From a checkpoint of a small transformer trained on Wikipedia: MLP 2048 GELU.
MLP neurons of a small language model. Each row is named by its layer, matrix (up: input weights; down: output weights) and neuron, and shows model dimensions 80-175. Each number is 200 + 40 x the weight over its row's rms, rounded and kept within 0 to 999.
After each neuron's rows, "fires on" lists the tokens most often at its 100 highest values on Wikipedia text that the model never trained on.

L11.up1540,197,203,167,201,257,171,145,197,182,159,162,207,208,246,230,241,254,155,161,151,206,210,239,136,195,175,208,231,198,160,177,173,213,229,236,151,237,201,211,185,160,135,211,188,275,209,230,169,216,157,206,100,174,245,243,183,208,175,218,169,136,201,168,206,197,184,263,203,212,201,191,209,193,251,230,197,316,201,208,229,260,162,229,260,150,156,210,206,116,204,200,206,223,196,161,196
L11.down1540,176,175,157,234,203,198,225,166,209,232,180,176,169,194,183,164,234,110,235,202,173,302,162,234,242,253,209,141,104,140,152,242,218,206,223,242,220,210,216,183,157,188,251,213,221,179,140,184,211,113,223,201,258,156,268,210,204,159,184,166,249,207,215,143,282,220,202,233,176,184,112,220,176,212,200,176,173,306,260,171,232,238,230,188,251,230,231,234,184,295,225,168,163,189,164,207
fires on: " ", ".", "–", " |", " UFC"

L11.up1971,216,195,214,230,134,199,251,205,165,245,240,148,225,180,232,203,220,209,134,218,188,190,96,289,212,233,222,239,175,153,223,166,238,250,257,219,188,243,138,186,248,216,221,210,196,226,270,217,182,217,145,275,260,183,185,183,215,149,255,190,148,195,165,204,167,167,183,183,209,196,120,194,193,171,228,166,180,97,204,226,241,140,183,256,198,185,173,123,192,166,170,148,184,223,257,207
L11.down1971,303,208,157,248,223,194,133,270,198,222,154,197,175,167,245,188,187,258,234,241,248,133,170,264,100,172,181,259,138,133,280,255,181,186,238,227,208,184,138,224,139,236,189,257,253,154,195,227,149,200,187,183,200,149,181,273,179,209,174,158,187,204,270,216,227,173,217,206,159,243,140,326,133,188,251,222,216,188,280,220,169,300,160,142,197,200,187,199,167,195,182,194,193,190,177,178
fires on: " ", " a", "===", " the", "1"

L11.up891,156,136,172,119,152,131,199,177,210,284,266,218,190,241,188,179,170,279,227,186,160,220,221,229,241,193,251,239,282,255,108,221,226,194,310,183,167,214,208,199,147,241,256,198,194,137,106,185,159,199,240,213,186,126,158,298,163,236,161,170,266,203,171,196,166,211,141,185,214,177,234,207,243,193,135,291,146,209,193,197,153,199,277,230,167,254,172,145,210,186,258,154,330,144,212,158
L11.down891,139,237,212,256,189,222,221,183,193,211,145,244,172,240,248,196,158,163,232,199,199,182,176,176,184,205,241,206,159,146,222,246,193,145,184,151,208,127,154,200,168,191,183,126,275,207,200,177,311,180,154,211,202,215,147,220,218,190,199,185,239,239,207,166,276,228,165,279,258,177,190,171,220,210,260,228,236,202,225,163,198,179,211,204,181,271,225,254,194,184,99,237,172,208,206,220
fires on: " it", " that", " such", " which", "res", " well"

L10.up612,247,215,225,152,217,187,235,165,224,227,161,118,212,180,215,192,228,184,179,202,181,272,156,175,194,217,200,172,217,145,233,270,241,192,193,253,213,190,233,146,221,174,214,206,265,174,153,208,248,162,194,189,154,214,217,80,113,157,209,217,189,139,212,242,210,262,235,253,216,193,233,153,207,183,312,193,226,177,161,187,234,125,200,249,296,180,217,145,222,167,229,236,220,231,213,179
L10.down612,169,241,200,136,222,233,190,203,188,187,241,210,129,153,252,178,184,199,248,180,173,205,176,146,280,247,211,217,190,208,159,168,188,257,213,209,233,223,163,247,150,137,295,110,202,198,258,153,172,328,226,253,178,203,207,252,188,185,241,185,265,243,187,182,196,190,170,118,218,195,153,247,254,195,183,134,201,194,244,190,200,204,254,166,128,155,237,197,231,217,213,196,218,235,164,243
fires on: " ", " |", " to", "–", "11", "10"

L10.up551,267,225,251,155,293,235,235,191,181,235,221,212,200,182,189,198,228,206,169,240,204,205,229,256,148,205,204,218,225,153,176,192,179,184,188,217,194,217,146,175,209,127,267,169,201,219,245,185,223,228,279,215,235,151,255,261,180,182,220,180,243,122,147,134,132,272,208,242,285,146,194,256,152,176,175,156,176,213,206,214,228,82,222,211,113,190,167,179,173,234,158,237,176,169,160,216
L10.down551,174,247,215,168,217,138,213,197,178,254,181,236,213,213,241,211,212,207,183,213,235,222,186,215,154,199,241,234,264,156,191,226,186,187,220,196,164,180,162,227,129,253,222,209,152,185,224,172,210,201,101,196,157,155,200,195,209,186,215,171,188,184,215,248,231,202,245,222,210,237,163,239,217,177,211,207,152,195,121,171,203,191,203,213,207,162,166,241,170,213,145,203,226,195,201,210
fires on: " a", "|", " the", "a"

L11.up989,210,290,237,132,233,199,195,234,233,165,222,215,240,199,194,153,156,193,160,130,145,193,172,243,187,237,135,190,166,258,200,165,250,233,190,218,169,304,166,238,190,245,208,289,208,240,262,239,184,209,221,137,175,152,247,220,172,132,225,171,233,197,207,147,220,231,224,255,213,224,197,145,232,121,258,254,206,166,259,182,333,239,206,195,205,190,180,149,264,233,170,235,264,230,231,289
L11.down989,112,271,268,195,195,248,185,172,233,172,244,213,216,194,151,267,145,216,229,172,196,155,195,195,251,184,191,200,162,196,190,237,225,179,197,165,255,231,207,225,204,178,195,197,170,244,156,154,226,196,181,173,253,173,220,166,160,223,139,173,230,203,171,187,296,172,177,149,157,205,176,248,160,230,194,153,164,226,110,268,218,173,126,157,194,205,153,215,152,202,222,227,141,209,183,244
fires on: " |", " to", " of", " at", "|"

L10.up566,145,210,157,188,218,156,236,190,267,189,187,181,219,195,183,250,177,209,172,299,201,217,261,205,175,221,193,223,181,192,230,111,184,128,274,228,119,234,186,171,247,195,251,154,276,169,132,186,151,201,226,126,219,260,166,159,201,264,264,119,185,181,185,224,158,217,172,229,254,208,259,241,204,259,223,261,212,166,154,187,208,170,219,232,184,209,173,198,137,139,238,190,301,211,172,78
L10.down566,184,162,259,181,258,257,205,175,147,170,192,227,247,199,225,144,224,157,215,142,198,178,184,179,194,301,228,170,258,221,237,227,249,309,194,92,208,239,216,148,223,147,221,175,142,280,224,211,244,204,232,196,163,233,256,135,242,207,128,256,205,248,231,116,259,217,227,257,163,211,164,161,211,219,149,202,210,218,249,235,228,200,254,191,207,137,152,195,169,279,143,202,121,210,126,220
fires on: ".", " D", "'s", " on", "18", " "

L11.up458,258,239,232,191,144,211,172,143,158,274,149,165,214,183,118,183,179,229,220,257,195,193,112,211,256,246,193,225,224,274,154,177,208,140,272,237,165,177,193,177,169,210,157,244,161,225,185,198,122,211,235,175,209,260,144,156,234,170,198,269,221,250,220,157,255,205,183,215,250,215,196,277,204,253,195,191,226,213,218,179,225,188,220,319,202,275,193,191,198,227,275,195,162,247,185,197
L11.down458,76,235,243,210,202,168,295,202,209,215,298,190,256,137,269,200,222,169,239,159,131,151,196,106,102,233,269,216,241,160,251,226,175,207,212,214,177,171,166,198,195,204,248,150,171,225,207,190,252,180,248,206,185,160,141,229,191,216,139,187,188,151,138,192,181,209,220,150,189,216,186,177,216,219,128,200,238,208,194,225,135,186,221,76,275,210,195,167,169,147,216,211,243,164,209,163
fires on: " ", ".", "20", "65", " c"

L10.up826,227,251,261,77,250,207,246,232,201,224,246,228,212,179,257,212,220,174,171,240,244,173,258,173,175,164,218,171,247,201,103,204,172,225,155,137,182,232,164,192,179,210,289,134,280,214,220,173,198,217,188,182,210,166,155,263,254,229,216,225,160,175,221,246,161,202,198,249,204,186,187,121,272,215,172,149,202,112,210,191,211,182,190,206,162,212,260,163,200,262,211,195,190,177,223,186
L10.down826,161,238,216,202,231,265,331,200,252,247,199,190,247,231,171,207,175,269,216,164,148,203,199,168,240,122,239,196,166,182,255,176,210,174,209,190,218,179,214,217,170,192,235,203,160,225,236,222,205,236,224,197,192,206,219,133,147,175,249,220,173,244,220,158,176,158,205,236,160,181,172,298,145,168,265,212,223,225,190,205,150,223,209,196,179,238,217,185,171,185,204,179,215,183,132,244
fires on: " a", " there", " |", " of", " There", " to"

L10.up423,169,173,301,130,203,163,175,130,190,226,170,271,205,186,176,174,217,95,179,144,185,145,240,239,198,143,277,222,211,135,184,223,161,232,197,169,159,221,185,184,186,131,208,186,244,234,104,136,143,361,198,204,225,177,196,189,269,195,275,176,154,205,208,212,171,188,255,182,161,219,120,223,251,217,194,218,91,194,109,197,248,217,240,191,139,191,172,199,185,231,179,256,270,184,175,129
L10.down423,237,178,171,195,171,220,208,259,224,215,220,232,155,197,220,199,232,216,204,278,237,205,156,180,166,224,129,225,207,216,180,150,190,234,210,229,194,172,207,222,86,205,147,180,153,198,263,217,264,163,178,230,202,183,225,211,206,123,193,205,236,224,252,194,238,263,164,191,228,224,226,258,183,162,161,205,219,182,170,166,204,165,175,170,277,217,173,190,222,193,194,214,216,224,206,225
fires on: " of", " at", "|", ":", " by"

L11.up219,185,281,220,208,253,137,194,174,104,239,247,229,141,187,266,237,247,222,222,199,212,240,248,192,238,218,206,243,200,244,182,144,222,241,210,148,220,188,144,166,182,188,275,183,158,198,168,203,182,180,187,226,207,163,129,195,194,158,172,159,243,174,161,185,173,214,157,171,156,218,195,199,165,207,194,217,222,192,198,218,203,200,123,184,183,212,193,159,254,181,148,118,234,198,218,232
L11.down219,201,173,204,207,215,205,225,254,201,236,221,197,260,206,155,135,194,214,165,231,225,175,178,148,187,246,156,118,285,167,185,256,182,153,215,239,186,207,234,226,210,194,198,184,176,153,223,244,226,233,254,144,175,230,258,235,167,148,205,155,142,220,226,270,215,213,207,305,182,222,243,228,223,146,258,225,186,190,208,210,205,179,205,274,235,154,217,241,184,161,265,178,247,167,276,201
fires on: " by", " the", " By", " on", " ", " of"

L10.up1440,200,188,173,132,262,156,132,225,207,172,160,268,186,215,217,269,203,216,204,230,188,194,311,154,181,206,225,196,234,138,256,172,239,177,204,280,179,238,223,162,224,191,215,169,179,227,157,131,189,184,214,213,201,198,236,249,226,206,206,222,198,139,236,181,196,111,253,129,243,138,171,141,206,155,200,245,182,207,150,229,265,247,267,201,180,198,175,190,139,168,279,263,219,173,147,171
L10.down1440,158,237,119,158,215,217,175,190,225,225,172,183,220,131,172,201,193,135,229,199,226,217,135,193,181,171,194,184,210,245,159,262,198,288,207,246,230,229,196,194,154,218,92,212,159,191,287,254,210,230,190,202,240,190,136,185,199,205,236,205,187,190,273,204,267,301,221,103,192,251,186,169,156,186,106,179,200,207,288,181,182,132,209,247,187,181,185,201,270,238,186,210,248,203,192,234
fires on: " |", ".", " new"

L10.up1335,148,215,219,203,233,174,196,186,251,194,220,312,244,181,175,227,217,199,200,204,178,155,207,196,194,173,184,163,166,150,167,194,143,129,160,157,216,163,195,149,149,268,191,130,186,222,192,219,130,213,213,148,146,236,148,137,163,179,205,183,213,138,198,169,196,189,156,150,231,236,261,191,226,190,204,203,222,179,153,224,294,184,212,213,168,190,186,166,139,236,161,138,206,223,311,165
L10.down1335,214,231,201,237,185,268,188,224,253,226,204,156,205,160,171,202,281,208,220,200,152,225,277,206,200,202,285,236,203,160,247,179,201,230,274,225,93,202,186,143,150,195,261,232,163,140,183,205,177,201,186,164,239,188,229,234,143,204,241,258,227,199,201,215,216,155,199,177,281,158,177,163,188,179,190,244,233,187,217,192,198,134,160,228,168,149,221,182,220,116,161,193,183,199,217,173
fires on: "),", ")", "'s", " an", "|", ");"

L11.up31,245,172,246,209,176,199,208,276,181,238,180,163,237,172,218,194,162,227,188,190,151,254,194,239,176,141,152,251,181,234,251,228,166,147,257,175,229,246,256,204,244,185,205,246,172,252,214,126,168,244,215,325,225,167,216,252,202,254,238,118,183,133,256,282,226,159,170,164,211,210,253,133,203,194,199,180,227,270,146,263,283,219,233,212,202,259,201,161,228,221,252,152,185,180,229,202
L11.down31,160,128,236,213,203,226,186,185,138,159,157,218,203,158,218,250,263,238,156,276,164,270,143,153,220,172,218,179,211,254,196,247,200,198,189,183,195,199,149,301,267,279,120,170,173,225,147,207,307,207,254,201,189,144,175,246,83,241,240,314,192,173,183,151,211,189,214,221,156,85,227,159,228,179,173,183,249,237,157,208,176,177,249,166,172,206,166,145,185,192,225,166,232,199,193,230
fires on: " and", " as", ",", " to"

L10.up584,140,175,245,138,153,175,247,196,160,212,191,248,228,196,204,211,163,258,151,206,154,223,275,197,193,169,205,222,198,214,162,225,192,132,199,183,181,218,244,175,195,171,214,229,201,148,208,202,148,200,198,237,160,260,221,182,143,187,214,100,279,244,239,215,209,164,164,221,200,208,219,236,219,182,198,208,84,236,187,238,269,172,178,187,176,286,246,157,188,244,163,239,198,207,226,113
L10.down584,197,219,194,249,264,209,201,125,236,241,186,98,208,226,180,134,200,195,246,146,161,111,159,196,247,207,268,138,219,182,248,179,234,156,195,189,182,116,159,168,259,216,162,231,226,228,212,214,227,173,170,270,177,164,209,154,263,199,220,250,122,163,95,171,232,287,240,217,201,170,233,163,147,223,155,198,232,217,184,147,139,189,212,243,242,212,215,252,207,130,150,221,207,155,150,223
fires on: " and", " as", " announced", " like", " made", " than"

L11.up874,195,182,181,205,140,226,228,185,153,205,156,201,232,168,215,198,145,161,205,194,242,220,203,177,181,263,248,210,202,200,236,279,225,219,198,199,173,141,248,283,162,198,205,328,157,178,156,171,119,131,208,133,184,215,140,224,150,224,186,239,207,221,262,175,279,167,214,110,227,229,147,252,203,180,200,147,255,140,158,148,202,251,144,208,194,219,115,184,244,168,199,182,215,173,242,117
L11.down874,187,228,255,203,263,238,200,159,246,130,237,261,185,165,202,181,201,171,126,235,208,194,151,200,216,208,144,192,190,197,164,137,160,219,215,271,194,227,209,173,183,96,154,235,304,217,177,165,233,205,308,287,179,175,184,154,220,214,152,150,190,230,223,189,261,226,180,179,259,172,206,117,220,246,192,237,173,222,192,180,251,205,224,194,230,203,252,202,180,229,125,300,174,135,200,201
fires on: " (", "/", " ", " Sport"

L10.up282,172,205,209,156,195,108,172,219,171,208,181,174,207,272,217,193,205,201,270,255,175,196,142,196,230,232,213,145,195,225,191,165,198,150,193,252,199,199,247,194,150,139,204,224,282,206,194,168,163,160,161,252,221,233,129,100,135,176,239,158,199,182,177,192,264,216,212,195,180,201,251,108,231,253,233,310,248,140,223,229,215,121,164,253,227,204,173,187,191,238,238,147,223,203,295,144
L10.down282,248,250,216,279,186,221,229,194,228,171,238,239,186,133,204,222,204,209,186,116,134,197,184,116,95,159,143,201,162,189,216,177,203,130,245,236,187,233,263,153,125,166,141,200,211,164,232,155,228,148,140,202,281,78,304,195,211,214,191,219,124,248,171,213,266,136,187,167,217,193,168,205,187,284,221,222,229,158,181,215,179,206,177,145,199,182,260,170,221,189,165,239,187,236,237,166
fires on: " "

L10.up1962,108,175,222,153,220,124,186,170,152,228,184,263,198,213,168,227,223,150,235,195,190,139,125,257,222,189,170,179,208,147,234,227,217,189,195,214,197,193,194,199,199,264,164,117,220,248,272,190,264,212,222,168,256,250,261,152,165,232,234,177,217,236,197,200,200,165,257,152,262,199,238,156,206,206,178,248,154,197,216,169,203,200,283,263,235,190,163,205,191,194,159,166,166,159,175,200
L10.down1962,230,186,215,255,140,276,186,224,273,190,215,262,157,157,190,188,199,143,244,164,166,126,164,270,311,216,164,245,251,161,192,98,192,172,249,201,175,215,152,223,150,134,179,251,195,162,177,211,180,192,243,248,220,202,157,223,268,136,272,246,264,200,194,258,179,171,153,158,187,184,252,239,239,207,196,194,266,159,212,169,138,297,214,236,191,203,180,97,195,209,270,159,240,186,163,228
fires on: " in", " the", " with", " to", " at", " of"

L11.up1921,216,268,207,207,219,221,168,174,180,202,149,182,221,241,190,241,145,207,146,208,195,265,162,258,178,214,265,180,247,163,250,157,162,235,237,170,166,269,205,108,250,217,220,177,152,121,263,221,206,224,172,238,194,238,207,194,171,152,235,188,209,221,149,149,201,115,212,204,179,186,210,184,273,154,247,236,180,157,177,192,175,181,262,216,176,237,293,154,213,172,202,199,168,177,142,143
L11.down1921,170,207,243,154,279,188,212,166,197,192,182,192,203,212,195,197,187,170,214,220,216,244,207,137,204,201,156,222,163,252,206,212,193,160,196,221,221,217,254,213,200,231,122,272,129,234,241,170,214,201,209,170,191,210,246,255,216,167,211,113,253,209,165,219,215,192,148,152,235,128,155,134,198,173,225,216,194,220,178,181,238,221,255,169,195,270,229,302,222,252,179,185,225,154,146,129
fires on: " as", " was", " ", "2", " to", " over"

L11.up1701,190,263,262,153,210,230,177,203,208,186,171,207,212,202,205,240,164,182,147,270,202,186,251,102,212,189,265,227,194,223,192,198,157,194,156,211,243,103,215,182,157,181,205,269,177,235,192,196,169,293,152,187,170,226,196,115,173,196,296,229,183,167,243,148,252,168,158,171,196,241,212,170,205,157,200,161,160,158,242,196,270,160,253,215,209,222,137,138,134,208,191,270,194,207,126,214
L11.down1701,203,263,224,294,121,236,275,169,194,156,195,214,174,237,232,223,176,209,242,234,156,246,208,169,203,185,167,232,146,222,212,240,150,204,130,185,201,174,94,222,213,270,182,177,240,229,190,211,158,245,284,184,209,208,185,164,278,197,207,212,229,176,196,147,356,250,199,256,249,177,170,156,249,111,180,199,189,216,112,196,170,128,160,256,187,146,221,330,192,204,220,167,238,268,197,174
fires on: " as", " As", "-", " L", " Serbian", " Japanese"

L10.up75,190,287,184,103,193,180,185,180,182,270,196,188,239,264,197,223,246,107,201,228,138,194,225,262,210,180,238,197,114,221,178,188,225,271,225,203,192,222,154,167,220,220,266,212,212,240,212,216,224,166,115,256,157,176,208,163,221,189,197,127,225,174,219,204,258,193,243,243,227,238,198,234,225,227,163,195,163,199,156,189,214,227,192,160,181,176,228,225,234,228,161,156,226,271,171,228
L10.down75,248,137,246,227,126,255,242,172,247,230,222,208,192,198,164,240,140,238,265,201,215,145,175,146,196,234,248,211,210,153,187,219,139,123,158,209,235,199,197,226,242,214,197,145,217,266,123,198,165,210,330,189,254,248,214,174,206,151,230,225,177,146,183,231,214,205,127,185,160,221,211,191,186,169,244,200,183,199,244,236,217,137,186,250,220,116,188,162,166,209,217,232,186,115,209,257
fires on: " of", " was", " is"

L11.up856,235,151,223,199,188,162,150,200,129,179,150,240,239,153,147,171,146,197,215,158,129,133,204,250,173,167,184,237,259,216,141,112,180,198,300,209,284,190,207,159,130,207,247,188,266,178,242,227,239,176,201,203,201,229,199,192,167,196,208,178,240,201,143,198,208,148,167,320,157,235,250,231,260,134,177,129,154,187,199,224,225,204,233,212,159,196,189,200,203,221,174,204,202,272,184,229
L11.down856,237,190,218,199,147,280,248,226,159,265,203,204,130,168,189,255,286,190,246,252,169,267,233,213,281,212,208,156,162,156,221,179,209,200,214,205,313,198,226,212,187,190,206,261,224,196,255,198,200,136,258,174,175,150,199,230,194,225,193,235,136,168,242,268,243,188,249,244,201,147,266,206,162,200,172,192,236,260,303,186,215,229,191,205,209,153,166,222,190,190,206,239,175,190,195,243
fires on: " the", " of", " a", " in", " with", "'s"

L10.up924,258,100,212,137,241,205,145,161,257,174,175,214,144,187,205,226,214,150,210,223,186,186,204,218,180,198,170,178,235,183,242,211,156,208,313,163,182,232,178,241,192,242,261,224,215,239,234,258,171,220,214,207,224,250,185,192,108,199,281,198,254,250,175,145,232,221,227,244,174,194,256,219,179,191,170,252,153,159,217,199,213,184,193,237,196,201,165,200,180,183,226,253,172,244,221,149
L10.down924,235,236,248,219,201,206,253,184,188,204,206,156,201,199,216,263,272,122,262,180,219,226,189,193,236,183,232,201,198,178,210,179,192,205,212,221,251,211,271,268,138,217,228,176,182,199,215,103,217,155,276,198,207,155,140,212,227,116,217,206,268,263,211,215,173,257,231,139,259,201,217,282,218,257,231,210,156,140,158,156,249,180,238,201,193,252,122,186,166,206,146,175,208,188,147,194
fires on: " of", " to", " Pld", " |"

L10.up1006,183,174,152,158,210,144,238,199,190,168,141,166,174,221,140,118,171,190,197,204,193,175,267,178,181,239,240,238,215,152,143,168,275,207,287,282,229,152,180,201,207,207,217,248,183,166,168,255,249,118,238,218,168,211,162,242,152,144,187,215,228,247,190,185,169,210,150,200,202,168,177,141,154,297,212,275,160,147,206,253,140,192,216,234,169,164,230,246,268,199,253,252,213,224,172,175
L10.down1006,172,198,189,211,221,173,212,147,178,241,194,139,224,269,153,186,183,180,203,209,238,182,226,227,239,250,201,210,164,159,184,274,168,192,198,98,158,231,156,159,200,188,193,151,215,305,208,212,208,238,234,107,188,203,233,143,234,202,175,209,118,204,208,276,173,241,223,133,175,133,226,178,241,193,195,235,183,184,195,182,174,173,159,166,188,221,174,239,204,237,155,228,195,162,193,203
fires on: "."

L10.up1121,161,243,210,150,221,191,217,163,117,239,242,187,181,159,272,236,201,223,201,151,225,180,246,205,220,186,246,237,212,190,217,182,229,179,253,160,134,201,199,228,156,206,263,150,143,116,180,186,199,221,98,252,190,215,206,197,131,208,234,132,233,224,243,231,202,210,178,252,134,209,174,183,162,194,185,209,145,259,165,242,181,209,280,305,221,238,211,197,260,138,172,247,313,203,193,144
L10.down1121,245,174,180,224,183,266,191,254,213,250,159,246,194,177,220,149,195,189,170,200,74,207,227,194,252,126,174,196,201,195,254,184,239,205,156,213,290,177,262,174,256,186,161,224,198,202,181,262,218,211,168,130,160,219,217,208,143,155,222,230,183,191,190,240,241,170,173,149,168,187,261,127,156,142,216,197,241,174,227,179,237,237,210,127,251,200,203,263,161,174,227,147,196,161,186,210
fires on: " and", " he", " she", " it", " which"

L11.up1395,239,287,222,181,243,224,242,226,164,261,102,170,187,237,193,181,156,218,142,166,201,169,197,232,198,325,199,224,215,201,253,241,250,212,169,129,198,236,203,227,238,254,158,213,264,202,137,247,142,269,166,191,242,157,230,205,130,127,283,243,190,177,251,132,193,211,193,133,140,209,134,108,182,172,229,284,218,159,207,191,198,199,234,279,114,224,201,143,175,189,179,209,125,74,199,172
L11.down1395,146,178,208,183,191,177,260,193,193,147,208,268,168,251,198,154,228,193,295,194,119,148,197,175,162,187,198,257,219,234,183,159,265,220,232,208,193,148,196,192,220,209,192,195,165,171,203,174,186,154,222,154,182,224,221,177,235,220,172,162,194,250,158,212,176,182,203,186,274,239,198,225,185,192,185,197,199,174,247,253,199,238,215,169,208,217,126,147,188,242,255,173,151,220,266,223
fires on: " is", " born", " was", " as", " are", " |"

L11.up129,197,200,241,248,183,214,155,225,229,236,110,133,267,222,184,228,200,216,230,169,178,149,231,218,247,208,229,236,192,179,243,172,223,234,248,195,226,201,188,218,192,143,188,135,191,182,249,207,166,262,205,181,216,164,163,253,163,195,257,155,174,274,253,192,215,204,174,183,167,217,127,159,120,236,282,286,243,167,189,125,195,186,221,235,169,156,204,183,239,231,209,240,206,184,272,145
L11.down129,182,244,166,226,199,280,296,193,201,238,188,249,194,288,148,151,250,203,223,282,191,183,178,201,175,228,159,225,162,196,130,171,177,179,231,227,92,185,227,163,181,195,222,182,220,158,180,226,265,214,252,214,157,185,168,129,235,133,140,164,216,167,171,220,181,234,256,164,221,183,188,171,217,136,225,157,258,154,162,137,156,184,194,188,253,177,200,227,185,199,206,225,197,173,139,186
fires on: " ", " (", "18", ".\n\n"

L10.up1415,220,160,181,195,216,164,146,179,205,203,134,171,187,170,267,194,161,222,202,111,207,226,222,185,210,152,271,250,187,154,145,197,203,192,220,183,142,108,223,199,165,148,187,246,187,196,210,308,210,147,255,138,194,160,242,190,222,185,246,216,214,201,146,199,201,115,213,294,194,227,141,215,199,212,155,177,194,249,221,195,183,135,192,197,174,165,217,213,193,205,195,202,213,264,137,116
L10.down1415,207,259,178,226,205,208,224,207,219,203,262,236,217,217,144,163,216,234,181,298,240,191,217,149,177,196,162,166,175,201,184,153,239,142,195,207,228,192,209,167,215,133,225,140,196,182,231,154,228,209,196,154,201,201,160,162,207,229,193,153,222,148,276,173,149,212,233,173,262,176,268,239,200,213,292,240,248,174,215,183,135,184,155,183,197,290,170,184,139,197,235,219,188,155,215,222
fires on: " ", " (", " by", ".", " Admiral"

L11.up1480,178,238,184,240,218,174,169,225,198,201,167,266,271,128,207,123,201,204,223,204,141,190,141,238,274,216,191,202,174,181,248,149,254,238,165,156,169,188,194,235,226,232,208,191,138,248,250,228,161,250,261,167,250,218,213,186,216,250,268,190,192,216,185,188,136,177,248,189,192,191,182,212,184,185,150,200,182,166,112,200,265,180,180,192,161,218,225,150,169,185,203,120,266,186,193,259
L11.down1480,208,216,160,233,143,268,176,154,186,268,141,248,212,232,199,181,186,255,251,194,144,147,208,168,189,187,193,216,248,237,134,149,219,186,278,234,265,109,248,201,177,199,151,207,260,194,202,175,160,222,223,161,205,204,200,247,184,137,209,140,217,245,213,160,197,235,191,226,267,227,164,214,260,214,188,213,217,241,109,206,171,208,167,149,266,211,218,145,278,203,149,211,126,248,205,224
fires on: " –", ":", " an", " the", "'s"

L10.up123,226,150,172,199,198,148,176,146,200,217,191,137,245,113,207,189,238,208,128,170,200,239,199,176,215,138,155,144,238,167,200,188,253,198,218,255,192,216,210,234,218,190,227,222,222,214,226,230,209,181,249,173,197,211,260,241,224,163,234,216,187,215,210,213,235,170,110,182,187,170,178,220,215,287,130,209,234,202,272,171,229,152,160,201,151,148,264,205,235,185,212,174,229,197,160,261
L10.down123,167,238,162,160,230,184,281,227,226,120,238,204,219,205,207,214,243,173,231,232,293,179,167,232,204,219,301,267,202,200,249,190,168,181,222,157,174,166,192,124,197,128,136,171,234,228,214,177,189,195,172,232,122,202,151,226,244,212,151,221,186,109,216,322,190,180,244,175,205,139,180,225,162,226,254,264,183,137,199,236,194,216,145,249,225,170,203,210,223,192,220,262,161,152,198,249
fires on: "."

L10.up91,144,186,205,175,238,117,198,248,190,227,115,220,232,203,156,192,151,147,204,126,131,214,189,151,235,215,213,163,188,179,211,232,243,164,202,239,216,164,248,224,208,140,260,231,175,189,171,213,188,186,158,158,183,226,217,161,181,200,216,216,165,146,145,220,219,276,196,175,114,200,160,183,232,154,117,296,259,164,194,183,215,187,174,264,234,253,241,177,186,198,165,241,233,184,228,215
L10.down91,237,188,135,224,200,173,254,187,164,140,173,186,228,140,263,181,177,206,199,215,267,168,225,192,226,225,111,239,126,282,166,151,157,173,169,151,186,221,234,130,208,185,224,175,163,248,210,210,199,124,193,249,226,221,250,153,199,211,169,224,174,221,238,176,247,215,208,188,239,221,240,194,166,243,252,200,189,189,163,165,194,174,243,160,167,248,165,243,164,244,295,140,244,166,174,204
fires on: ":", " ", " m", " Sport", "02", " G"

L10.up529,191,188,213,212,232,212,177,220,155,238,168,223,206,156,137,212,181,174,162,219,193,159,179,236,221,232,196,169,185,204,174,121,246,178,199,224,164,186,153,97,207,142,188,161,147,213,223,274,270,166,224,207,199,202,186,188,207,165,246,248,165,163,199,134,130,183,213,153,224,100,197,201,198,124,144,270,141,205,219,230,244,176,113,246,180,181,192,230,262,269,192,122,206,232,225,205
L10.down529,208,179,181,160,214,171,190,215,164,221,141,224,174,204,204,222,221,195,148,232,236,221,171,222,202,258,188,196,123,185,170,194,210,230,204,206,181,205,227,227,164,159,125,170,153,223,214,203,230,180,192,170,216,182,189,224,201,132,193,190,206,228,254,213,207,234,221,231,185,201,202,186,224,174,229,206,210,183,185,225,215,186,214,189,263,196,162,203,233,173,176,216,201,152,194,202
fires on: "."